{
  "n_layer": 12,
  "head_dim": 128,
  "d_mlp": 1024,
  "vocab_size": 2750,
  "bias": "none",
  "tie_embeddings": true,
  "init": "uniform",
  "init_std_o": 0.00833,
  "init_std_up": 0.0408,
  "init_out_by_depth": true,
  "warmup_steps": 200,
  "decay_fraction": 0.857,
  "final_lr_fraction": 0.0,
  "seq_len": 512,
  "steps": 10676
}
MLP neurons of a small language model. Each row is named by its layer, matrix (down: output weights) and neuron, and shows model dimensions 128-255. Each number is 500 + 50 x the weight over its row's rms, rounded and kept within 0 to 999. Numbers have three digits each.
A block is one neuron, or neurons of one layer that tend to fire together. Before each block is what it responds to, as a language model described it from the Wikipedia text at the highest values.

Responds to: Initial W letter-piece. Split-off word-initial W or w token, often the W wins column in sports tables, or Written, wrong, wind, Watford.
L7.down306:496506520494564522447561515341549477542517498482624525591403415551492437480451556518479531468558477446473479548527499587507432560515448520537492521528438484497489548534575592458471608544513446495464460430494479519565498458530444612503573551465471476470502490415547488465523434498610529400475469596454473477410536574574463506461483467509560540484448539498529520497508469463483459460572

Responds to: Word-initial split fragments. Short first pieces of a word split into fragments, mostly S, s, w, such as the S of Sera or Summer, w of want, s of say.
L7.down535:507513499528596468522526427509545418535458543554485458520528482487477456573457520471490492424448478399545548464479463546428555576509436486501470481568519517534443477582466321462494570535530502547583481548529459552524435489520489415535556532467527547558517510511494521444479593403519543530427415478532490485428384402493511553531497591527649539490464533479459519550508494555491436435511

Responds to: Early word-fragment continuation. Second piece of a word broken into small fragments, especially after a lone h (h-or-se, h-us-band), or a capital initial after ==, ( or quote (R-oman).
L6.down159:498523450530467523476424471612529510596508422552464552510540402475520511552515465559528480508450432551551510484460467438435502487485504574577518554437402477423498458533407498524432545514540485484482437562486522419451394482453442537522550433577520560424571507478549553485564490397456574525536455496606541573385568514530461558598456503405511576571523551466482575492535539518532439486551
L6.down380:525465548464563525497507465423487523539453545537511499553461473498524424541457454572501480553457510531541462545516515520548468459504548480512447491391482421568451555485520517476492467439506559473408422438483624565571546488465573586488587473420461488491472475528477564422528466516548456552508338459459483447510454480519504491494449393566496496507496517475545539463512538414447561442506
L6.down474:426438554447580482433508484506492476512526430500449510496500503459555410531459564644536557414520440523516546466481536570511544463429421642531430542522501499527429449478430424507470499457478441570459573581459520542510476548572535451518456503482482487509570451573524467500551448360514495519475451524586568505418464427415440547556484577471508452581517453430512514576557503491575540441529
L6.down586:536478498451547554429431452517419553424494590496567491518559473534601539445546469511430508475500456447471460473537550507566433474498487487508559532562496555471536456622521531562559563425494450496498510538516562456496531483496475514527630373489445483574485561527533489511464516342473449552533445514521554601475507577490488516588480381507509529514639517476475496499438469604431517507542
L6.down631:517511529526510512477467503476504506395537385460503535526537514543481471477569481419541581437484486457500495524590400556579562498494500529510459507507544555455463491490394512493494496553443434518518501607426466394581540561484537515463479549436460398570431510461589498412634549469521519438406500451523469564492468557580451402574451502511416479537484403489502540470536542495503484451518
L6.down745:432452502532442472479482404522463478510431483520464479449473493535522499490431489495487530612543527630593535488428515486510595450505452515532448616463446452431467564588457482548505528538461455459540448496549469584572523504507458510467537422588449428489492449423504596521484471497610528523535461643470446458514480603500504484508472562469460477565444539418550510527570463495540553508560
L6.down880:527455455589520423518535474555454556527480508537529462530469502495554495559427507558435586522569603444509381523528489387466569478510446451501458451469474456574492526464504490569500462509592482467454478470453449470541490492612463455493443526506619480546428550526529578511470499427525490496515506417433461501457684452428491490472481588509541537406495467528376508546490456545583554502601
L6.down926:443437506463533535497557553596472462495508477468471454444536447578436493493462486558539513455520472553372481590485490478506474470528524559509414421516511508413508485545447497563460530471513486592514526531549580518474468586554477502489509470493449571549501609494442475508461495576516556513529513595494536502422469586476517565558503557471430524619483480541494468475465556555468493468436

Responds to: Split-word initial w/b. Word-initial fragment tokens, mostly w, W or b, that open a word split into pieces, e.g. w|aste, w|aves, b|urial, W|awrinka.
L9.down113:508606480532488466515447547386490491500500549514521412492571451450528463460468545557500597486510479395454486527566540508519595527476505545554570438569517430495386451479458481535519413557460487565568524500493504443453374510481485532467435526593501421391548474579515500297536482506553474352497555470493494469609469501509524479484597458506571553580551462579483540570610564485436511541473
L9.down210:477558580485469490451498498472502502544468513394453494542454539559513486607533443551597592552441457606536523438439493508570498475484527493490529475458505524603381443502514507541490476526451440479450508462499468557504531477518530518479490604512509499528534512464356511443543483523403384457577502466588543545463452512485537527463459496564484519480507427545487444565511525555574484549447
L9.down246:472485532415534469458538409433515507563447545520506489531519405504568517576568483453436510351520507489470497562447470375386453481528407493427485451505584472486512463542533565546380484474457439542446482461524420479547523570468435541496475488570456528465562520535529546485510543503468477451423473464571493515409527467469508505422479526460517443484469524520475508576563428468470463489512
L9.down315:521526377400512487469450546464537537517530547423526445542431507549497531436530495493574522512474417398460504527578540624496437505527500518562540553564477551536365532479548531569441507558488472583499520529539535505408440557474530429440486473398523408475499555469487501457511470508476536477513527637596482495454439403498463566526570547505400484526454516548493457425443594518458522480489
L9.down463:512528468474583474490524436497488508530551576538478514497507577464513507477527562449478568464497435416384454484485463482533436541452550511513389537480441543501527480435481592459479597480613472503474505565463515500504495457569523586611555487530445554488472485531414518346464415457540569555547532496578416535474491548527385523502499505497517465461502569557469514537542564488482531516500
L9.down596:544440493550466551527525542617474445574506514561558504486500501473529444446528516482577610570516415626446414582521472489489491503545500551547414466431506442488545547513479481518466609523563354509524538495477495541569540463569471513492575496487474519487493579507476495422504408500525447389440519544484526498552540407430488463483577378497429427471469468493426515530567572502655488468554
L9.down614:520501423629542479431499496403479540500514574548524487464510549442498442446471420531519533440502486532459515494547472443565524515493402449485446548542485486455518540548558367546412510555543512431517543469490507484581489511416479491456544531489444435535532511426470529404448471492428473477565482453510461574533516550513479558488554534405429430583535418476499452533593559448499529529493
L9.down996:431505511460490513532562521477484490556470428564632494505398485391483460497475464489478494469508461471454483505547625463479439520539446497594489561497378462464485560463557610456445543451561471454500479481553465524437527398557530471506610482613458550463530444502561510427493460487560539456518500585500407613477474543486442496449499494571538484526519522495465509583507457549464468495490

Responds to: Mid-clause adverbs and auxiliaries. Words between a subject or auxiliary and the main verb, especially adverb endings like alm-ost, alre-ady, near-ly, approxim-ately; also was, also, be, to.
L9.down17:497512419610596557508502407486440539442443482468418568470570460530407473369481489500529495459559486351426540535465507517541506438518451504526416542513517510542454509412531479489564439412504474555409518541544464519490431456511455473503520563614419433516452422490504494575438515462421519512475472432618504509510511535497480471534503436528529506485522500620403433512548467479572569500485
L9.down63:474469449539395540514502482526549456548463468517494488535494475520476556457483486565482412437529457470463620470492554525444458516539559510497406597516496473580472434458449439454543501458427525513440541496492476502451460475532490442455481499482450454416511500465549455570550534548495527526499536561578476622519418570480506463535460458574506573598486453503500479507461584470497427406556
L9.down231:472486517519457513496503500553521492428445489475510530475449607508452503433494546588523471566528550420535532464523540452429565473457561523550396523333518470595485581403493571541517553444473423394482475465432564502550461479544475458466487493501536509508485522513425529556508452510466535546467524548434503438575482506449439500598533458528488533565528536575547529467539454492475470438600
L9.down418:536457455548484503585576444477568493485431442504385558453466396498572471464603491514444502542473419462497520493485413552544525442548457441508476522534460511522476575500527498503460570484511473435503467476546469466535457462551550502565511554503522441479508404492526466610455456529492434552518442575415467428484511435509536452644508607480458418525408542544482397530521513530494510503495
L9.down688:489484606520469494503494541510488538556523477510472448497570551577475549539562488452473404470552527491503456505517496469419592514513516573485362549513530470521461455482412494581486496499385497560459499506557464428486499430489479441417591499516478547531542447502431480505479433515465522580443613494504533449442557499519474596488478556482445508478472432418452386487547591460523492520553
L9.down821:490480511527517385483487510485499470466473473385573539558510547576455482496427502502374482581533391507531474456502554414479469646558445491509517424503428516505514516441584557448579573517502447465463502492464489461552532447412430464447424455472468537568551464524531492629492518541569539577516590538558490496457457597504540551470587525499495458540533422551488418467492424463466462491434
L9.down832:468432440541456437556588523487490501525504430528516436470488539512457549564489464516446439437520374424583572560542595464466547443563494504478530395564530513435519532407495569533487470413530467499560526420569515447564474450600404458454569557537534496501585510463567576514443468552562459642498435468552388493457500429495540455488490533544487457530440425454520505536483613497520523504465
L9.down872:554462553491408546452535512566537599506418535387519451513502513469494493541538477467594490517499530462513414382494449500521461451560473480515457504537463380484491458553577532532513568463499456379484524544576439547414483575444563458490494490581535456602550566545557544594419513487492546449468405583622465554504497565541556453612498474466455557535526467592541510467462497476469547584492

Responds to: Name-initial R letter. Single capital letter starting a proper name, chiefly R (also L, H, B, J), in lists, tables and credits, such as R|udolf, R|ay, L|arry.
L9.down128:492471545500536614492523551536446391483477411528401545506570513525485509571559469525586551417527617532542456591486501482428469502562529558417524557454531472469536556580503521424586519552427547495490622493453429489533450511519505479538415476468502470562522581534490365439610476534540432387410569522469450353469498515498476520548518483509550470474527531560447444523450502437426488446500
L9.down417:517525492517529502567465526485517342471493563512500533568575488578476475558471448432577555493519568458456540468434512549479505549461512578480449455558402465532476490544493460487610471523551475501479467477576583423507473530508386550502460479525440532565539512489507526497537492553491521463412526547578491445552533543410470499455442496514524532442462495498445497486493453495490612414475
L9.down472:496487524521532494548508457512457511479515539512491520525570515499432521535554425572520464499467476496415532526465542530497493520452509453502423435590500454583438541515497523481545438436434460532431515529491521508447481585573466493411434441377570516552453422436475508286442533537534450566408592494483545537451496487476566543535536579554445627489627354601477504506523521517448456519462
L9.down554:628495610489539546557458494508523492524571458621490492480658414541493510493480603499501491562466506505503528515470428504454478407561488456429532431476497555499447572493518452473468456469564478626515435512517489463511523457418482472462528507396439501545514347542543511615512465567473498447540441446519418537530490536444450516458487471476580570454581564524498558558532503543528646530476
L9.down615:483418532468468463533495493589514506498505489485505494466535511495511512453559498495486436552376556425462459487565420410596522572522446552481562418578508508530463504478445432500436439440497478498492538516624408468516493526463434509506541424445452490497532405506511537482543571454522451647569460565555486505543517497504434460531546489501466441432527511489439446476541676481428523465483
L9.down641:461536581523501534518503459437480456442556516574401485429499488468484400496461437470524537488486489490553547559521510411452488539556501472607449486342442551529530532493401426568494565412517494531590489529446486414529482472534427552546596560522539408443439465540417539454438458544496463564554516468498530496469563539453505500502450502419409508492579534482430455444606472531479512473420
L9.down864:520530434578526522570523519519453496520589477472567557567528442402530517567401489571451504487501511548531483498476494478458553470541577505542456595427584488507522523572474544530466555428477488518455465408370504396547415549487453564449466572544479391548459596510602537442516434537468523510552593473540543491492523466539519464471565512441495417448565497568436469573444458523501393478489
L9.down1007:604502532566574535583592410511531507473545526504527440510521537463423479493492450433558499512491516462387491461497505583526465465495490425482548482582430495490547495518443503527492419470488478458519567429545467446517553572576448480459500568615595531498458511468584464484500482470604476534504540540475531453520527590576436573502447508514457449492530554454481587490536437617479397472480

Responds to: Split-off word fragments. Mid-word fragments, mostly a stray " d" split off from a word's start, as in Release d-ates, Game d-uration, pure d-imensionality; also "nd", "ead", "el".
L7.down80:455434539438500507466493445450527527467458475505521457472576549439524570559447527517412548526468537484567420481491488452532472544524478467563599520522492473501388438522548451513628477505481550424465534473446530521474495432475493596554492560509511506420527510483498502601591492495639491468506512515395547516378541638487425493471488508552505497513488512458526423460587533471420546490485

Responds to: Word-initial split d. A lone d or D token that begins a longer word split into pieces, as in d|ies, d|iplomatic, D|ixon, D|ance, and occasionally l or all (all|ocated).
L9.down24:531433453571491494511412494417565621418488505500487481462584537501584496445457585524418485451543553512492506526463527538491570490436529548574538524516388535499492442414537423475525520517466472533460623543486547438476538601506558477474538602479503415567444536501454548385488497512492451554478437442483464543488449458502470471646527419611507509399474455477521500549563454460501439481558
L9.down30:527529530496520471483463569570502508482458527502475569536545522591556417522500621473468587479446534534486564414538502513533431543509492481572580593458546503434541484568581477497527589522553513535484510520570496379478547431530481456517514614402531502458593512531527518323519549477533518491517509525490545377497562532465510471337455506495492569474469467456478466460465481564521516467503
L9.down314:458538434513468472427508534439461495467454476509447568543464596438463460558504479514482530538476456464532561468426480561490457484436400478479602619416438477522482468614534463503559463485516417469511605525514529442560564581529419554522518486510439436527545503445523487408552393538541445435463460643533562572410514586562522551438469489514581552583469508463561589529451470534478550455533
L9.down331:463491550504551534428556552532522580452392542504465479504448464468518521496511554479433457425509523574544485511509581511421521505569587522513461551580430481479476480507465562496503494582558417435428465506459456499457561540500523478495490515451515505440417541561479466339525416522532524409486486465452431472509456535559438574371445536468527546487514496430559471450536535569486535540465
L9.down407:487473528445514587530584518476424500460489588414484523473453484574461526543573484518541465553548463472578580464473520527465502505537435476495520517532516474530482414539538438534418586573518422421506415457413489528520465514458504512505481423445522432542499564512468579497410514537382424505575524470587454423526481574421541548533577542508521444464530503597507470399515553480566405509527
L9.down542:637486495510535473460484493431597500476502530456530465559480494479472553436519502446472555474494423500561438488586509495408510495529467448522492503574461473503517666423465527499601574528540534458443500393488564513513511453641531480437464502465420449545596441479592480461460572582479511443483523558468499563433547467445574535550436526483510456417443518524559433449521477579472489461534
L9.down551:568511500532531462479480485536506498475562457515494520473572481482419463452485371502470465557512468536482383460501514490505539531511474537552389547490490436527399448511477535459505488461459374498606460582488437547529592533447418500506454553463514421534514516478548400434587372440551528383459513557485498472569529531485527502515466526571596544499543393479475492447447549520538475587496
L9.down935:502471562483515404537518417568356454484583579517501557464485454491463465495437515559496501522477554606504433508489448482548446502472483548508450521505424456449515481531461505477493538553547467494447587537506497552419531449515557504542567463488445565478493604481567459355528489429626445517468456444460513555500559435435485530524505524491430571475506453488617497524556598531556486442459

Responds to: Word-initial split pieces. Opening sub-word pieces of nouns split mid-word, mostly " d" as in d|aughter, d|ata, d|aily; also con-, ind- and determiners like a or two.
L6.down52:485516515496526506531549506430571506479442554541397431537594556449502565522556503547486555582548487487484505531428384487539490547511388470563466544438497485507500439534404476497484576522442530489594576474485441423537479475484479417471544519462524509544504495569488532499470475385506466521536427394466542557490523496423511510381516480472482479441474516512519502516536481554590532392461
L6.down67:457532591463558432525506604423454499395557540452559463504452612419543551543462515460511484436468538466530407503447498481454500452544488484518460492566490399447520521557532495452507528551516552521532504434562486494500514540485497439471561453479428513532413453611588504500490448522482427477433546512563443582493644543512466437440475481482496572538446442555530585488551476501499595421526
L6.down203:495457556513552479402387516480474492471614539472443532525553486541512607521494519581454584605554585491472490432560447529534543449514479534407491551509433481474456542409501513455498496548556642542413667479465439564528508479463511503574501603565523464524533521510525496485547407501492480515453494500391447496503529526511431476447559463512515442395439426557512451512511503418539457494449
L6.down496:502394601502528533564486583496535524526527463562514490508541476484534466480455509615465517517438547470466618591518422503489510449516502495524505507565459518552476419585538532514586484501510490476521513453472540520454557422535490488440423527516498524477550439508514455526476484581386550512368551480411525454472530456493475495432524508545505465444543462500531437477433522508501564473400
L6.down553:564426617467452375440498493456518520509521494563523478366500556441411509505466541542534527505506482522379548552532490476552452457467464483537553514519447513522542477601480525474533475544630464442538446454454516500502508452540483526633577647429439468503514452509532475528549556526526554487435513489455597438529535587471440496515508537493524568534510573450521568447550494475484481379375
L6.down754:604525563486434470580628419488540575550420477450432507398487470467507513446489447506487417483581521552466464549569477450499459463512523475515444561582437392531479499507427457594483458519446484491565495410491513556505479459519478617509473508402487501413490525484499539550413525485464474357446522466431506457570479471550508576465518561463597435477531492541456486526455470446510479526474
L6.down845:494528503466536501489479433531481569587483452451526468396460520484520493482538548371433522527486521532375470448464493444435492581555578520510536473449546549455509420494550510513526538555501495440533515443510480503464473465580521416579467383431482510534491435579503481501494475510623576375433471486442507591416515560515575546488510613520484511411488520490473553458539544578508451497516
L6.down971:559425488501534579403524479573487524488534445475526472457509559474535481551421457535479533526435480463553488473615604510483421463520427457540493570497485549453578511434419419451495507553451361601577511478417519531572475426541585622566498523539503457557509495545533576575528504481545453489424513537577578522483527553499549565486524416493488524437485509398548524549502506449481449495520

Responds to: Initial H or R pieces. Word-initial capital H or R pieces that begin a split proper noun or name, e.g. R|angers, H|ajibeyov, H|omeland, R|ing.
L7.down276:409474467551507480510625512543431440484516663480468528552469465489487506558508507478492506533542479492564469511418549470550452551515502475562512539508447468505479479455385528498468519503460493458486539457454438400493422435483446548504557528397450547466462568532578556565419465517544505523586549496533477518457433546427575524478463453535419455534627494542426474534544502580474544631476

Responds to: Name-start S, and, 's. Fires on three groups: a capital S opening a name in cast or roster lists (Sandy, Sara, Sándor), "and" joining paired nouns (historical and mythical), and possessive 's after names (Hua's).
L9.down183:476487493456475559547556477506544543458458522487527448516463440499545396527502492516499467510431419498502489495472373441489486486461574562476442527439517555593460451499507543526480554466553480524596551461541442535524506473526443518554437417556529510526525444429519476387460602481506485745450482508543505487415455473451422388528555538572585494446555428538490365494595471571541440558450
L9.down234:476461618423570523477484492567541497503550466408498424530477518507496517511512472491499516409536539451529430470562430480466537482548442486516466465550504330517428393508542553378505514512557552493602539486415441486450574509564538548493558564507480516502448476476466637571535418491570520624510519484380499579456531457434478421587519407458473475483526460559412439435514432512497583440547
L9.down434:530441527493426496592541497526527500474489489538431508483556508483425483449464550524470505468534401541538461516492469470606477434555442434452487522451491532598437460407422554486488502559603560583534520518567432468612459521481465497553555510619467525547403516455537499408474500481508464599504457439450468580513538520484465492511490461489517481485512494484570517486508434436523448588454
L9.down582:532507559549516490535514517518526479493506406524426581556540460589463526525582520532491421492475517492518429495488515455485460491494513477484571480537497456522457457527507625513519482506434543407414508465534494496393538512521406460473428565542505568566514531501360511444405482561574578685467562496458515518538490508410437488503505482535407544480517575525418446499439542488541455524471
L9.down687:464478477580530442432514448473493462549486510660494466462395446410436436507457483473479651503462512392508548438485503494446540507492502507476575507474477579515409521518531500417472519543531409506535454553454425572533526494581413433529590478387615527604504582489531494401518641539413500625503546430523452510473462453527530534537530520470585475538570533532527484535545427541491504458547
L9.down703:517518534503509531429583494429539446513441418524449515455489462523527467514507441527466513522553415446447502526514575521523477469527495449539495510518411554490456488533444522533453506472486488446474510511526454505512529484456516545587496408453549432480522472492523545419495493478553601761495575468555457589440485535507435504497397372494537394586489522410366543508464496501430582494536
L9.down896:526456512429540508505443367541437489601511557598542478541546485645455479625435505559597512376542561504509452502521466547521456484549471457448546458562485526487506518522447378531482491513560484534520495504549469460477469523591458451519597444547462466511465438492442470474398512499438546525407493562551518500389612519506457508463555487447544463406566490538487476499419537592552646515424
L9.down908:528521463552542404618493428486547483447487505468499528412454470507392406554495496593429506542483538444541543573527548456482575511553530520448517452511435593380560414579429525411492517460472480515580526443549559478541560470503473522528521419597437468546443594479514471331573494501537511556515467507473469511525492385468492455489424571438542524404524511545511464536612463505394518548502

Responds to: Sentence adverbs. Adverbs and their -ly suffix pieces set before a verb or clause, such as eventually, later, also, only, typically, therefore.
L6.down136:483482476525501498448569476444477523501526493505559508416643430517491514479510487464573463524550462456614500534506506478570502529521642500447473513486489592476523529494462458498493471510520438535414464477531403531439470500444489524546496490579457446430434461553410566478489529552537530575541546415578439494493554505503481550505470424463491511478609493442465452452512453589530587523565
L6.down151:486427545551576510436500503484454583547435527569488484487478424507427565405498520518512488490503425493562433464584518501425506468424447483425510569421554495476543453606537552516500486471481437396570592544501502416374451477486491493506520582558451413514521517440549519388562527483478495584468522471567415533488527486519434452522504545438377602501542486555479529431521524502589532481476
L6.down484:507486444550446516513471513545521467519453423539433508464586530541490492443505550429518475410461542470541427470566496457505568454530564506544504549450544568429496467523518457450549485518476496560480566509455419492489454488547543487512497540594451478472573528543534564567464403516476464525497531450511397527482530414498556479427518507552565576556409587474435458398556510452540514593501
L6.down666:475466537453525578459573491501411470542493429553533548551530520584583488576449528450480483527563548355464513456541530536478588549502582511538505575524539568475480501508452505517488497534519491540506489555452396455552529362576390479488439566539396450506512430493458493545522571500463561554541514517431492519444499509467462524531532528536516550473497479606446488345489461471560502536500
L6.down736:402521500480479488451450505390491564568484406439566569485498515400439389568401504463491558477432463458541555469561532452444497571378514553480522588510445472401547532563543475490527523540484539513464534446509635513423548461537497485289532504434490507475537472488472466499579492448573546430422499500529529528493552538414416489425545501526568596614511486512484522497523574506537481543583
L6.down874:500497486501496580511493437548529494506507488498544625456545550482490600546530442485510462483583411530424587486522528460466559509546455510451487489456476482563479592442550461419568558458409510428581440575445604465464533524515400556514517380459465499415553537470582501437591460552454539596506510432471482481556504549519542491492468534537611458436479522584447518509492487475574563434545
L6.down947:617486520506479569461601545488441503493630532522538601449457487549461453457456460404467466544485498453499512467406497493468476481507502530507520503588541628561418418416410622460619622571453542486484525472552545502496515497567483433483492375512377452476578545449492508498501497540482538512441512496450560490518512457542419497555550456418483483560548557472533495496469505527457529463459
L6.down1003:573485517498469625477544454460467518509551533411416556484481521494431492482553552512441495541503579470488526466502499525460526527415455521577499510541470480494490514454485488529541593470449520495509434578514464507537568512563525537481558507527488442537578473423487488535492462478512488442560532650568514507463434527445438538520485529446422397521582494541449358527542526491641600533475

Responds to: Determiner opening noun phrase. Determiners and "of" that open a new noun phrase, mostly "a" after prepositions like After, With, Following, e.g. after a five-year hiatus.
L6.down89:485525519551500440553493544570574455554451504515484568497570506521517446552491502505491508493467481390462486516558426490472544440580580489526466445523494471476457470498499445403465537570421538555504498483471385542407625457567537415408486512432572528515580439477561485469629474518412556496518510483501507522480446489534418583491468596486504503516524509497498547520481496457482377467577
L6.down462:412544484546501428467544430456499540535481522548527515442431488472523587524551534590533543485474409474521506522439521438517449539549475474470486461528541589460436547503495483544470536467484448556433558504512478479463452611563506509508440482625514522542533558463425477466462500473522427463481471549499453480508528453498520435536494459467465492491561522516428541414558470458523479502488
L6.down520:516494413429502418470484519587479482589488546482510545376463468492496590525508486441437428477463547433488564434469557509484496432491521502592584526553584413463457454494491455512554480409557524528444400492467454516487595549488508472503579505511489590498523630601479477476406485513398492374513512461507478575529579529565548494542519533490518528487403478544565494437520472460440510535364
L6.down677:421518487547464548465466498496495534493536507579568540503451517624494498514480549482528451499539524534447529544450458592519417444507444379496549579507422474567512480505518510483507530637529560495501579475529531405596499536485560478457570467543541437600445416438551558475545524413494500605559440589423593462535499529476520544530430555490501436466589467478525582411522479570466465442524
L6.down744:370586435483473517473555444453458444458538531451459504517405523566519524593521468548524523536444506444472499525390585512522580518491436481417471455592447458558485435449474513515595456474450451462478521583448546522438417521512616533562491569595437490514445454603490489367424515499571529608492528510550491490588475518560473519458514554511442484456478431475484516501542557443545547513534
L6.down841:471457372485503496560457538551494534594542424508482542509510450490516559605542438381488497496547410522415463425503532498530497496503426539492536438498479548525484532506379391448390533493533464576496482545577551483494433560438497496509465516493467546524544495499520445451440499552548400517549495452505430569490527556423477425547456538510473440554386521514539385452498475614567518468559
L6.down942:466500493471569570535509443471548532514528454576508520542449553469501505511475542504364499521503490483529399565568504498464516478445450490534508506516485536401484598532508528577585599484567467521476540411454541538515518421585512543511507534473524462485455440418510477391384506430480486461511482492543467523422511510453555590566457429507583384449554537475533481522484483551459416442519
L6.down1009:493497481614469529473550539520489456629546495430521420444519588619528489459549478450514494548519385524474453521501463617466548509443472534446386469475412469483470492515529483493484463532574501593462371469520483544539483400478486397486527498546518470447543510500509524324618473483507517623482356507598437481484549520585514494550576473442559498548573479593480472496602497523509532520504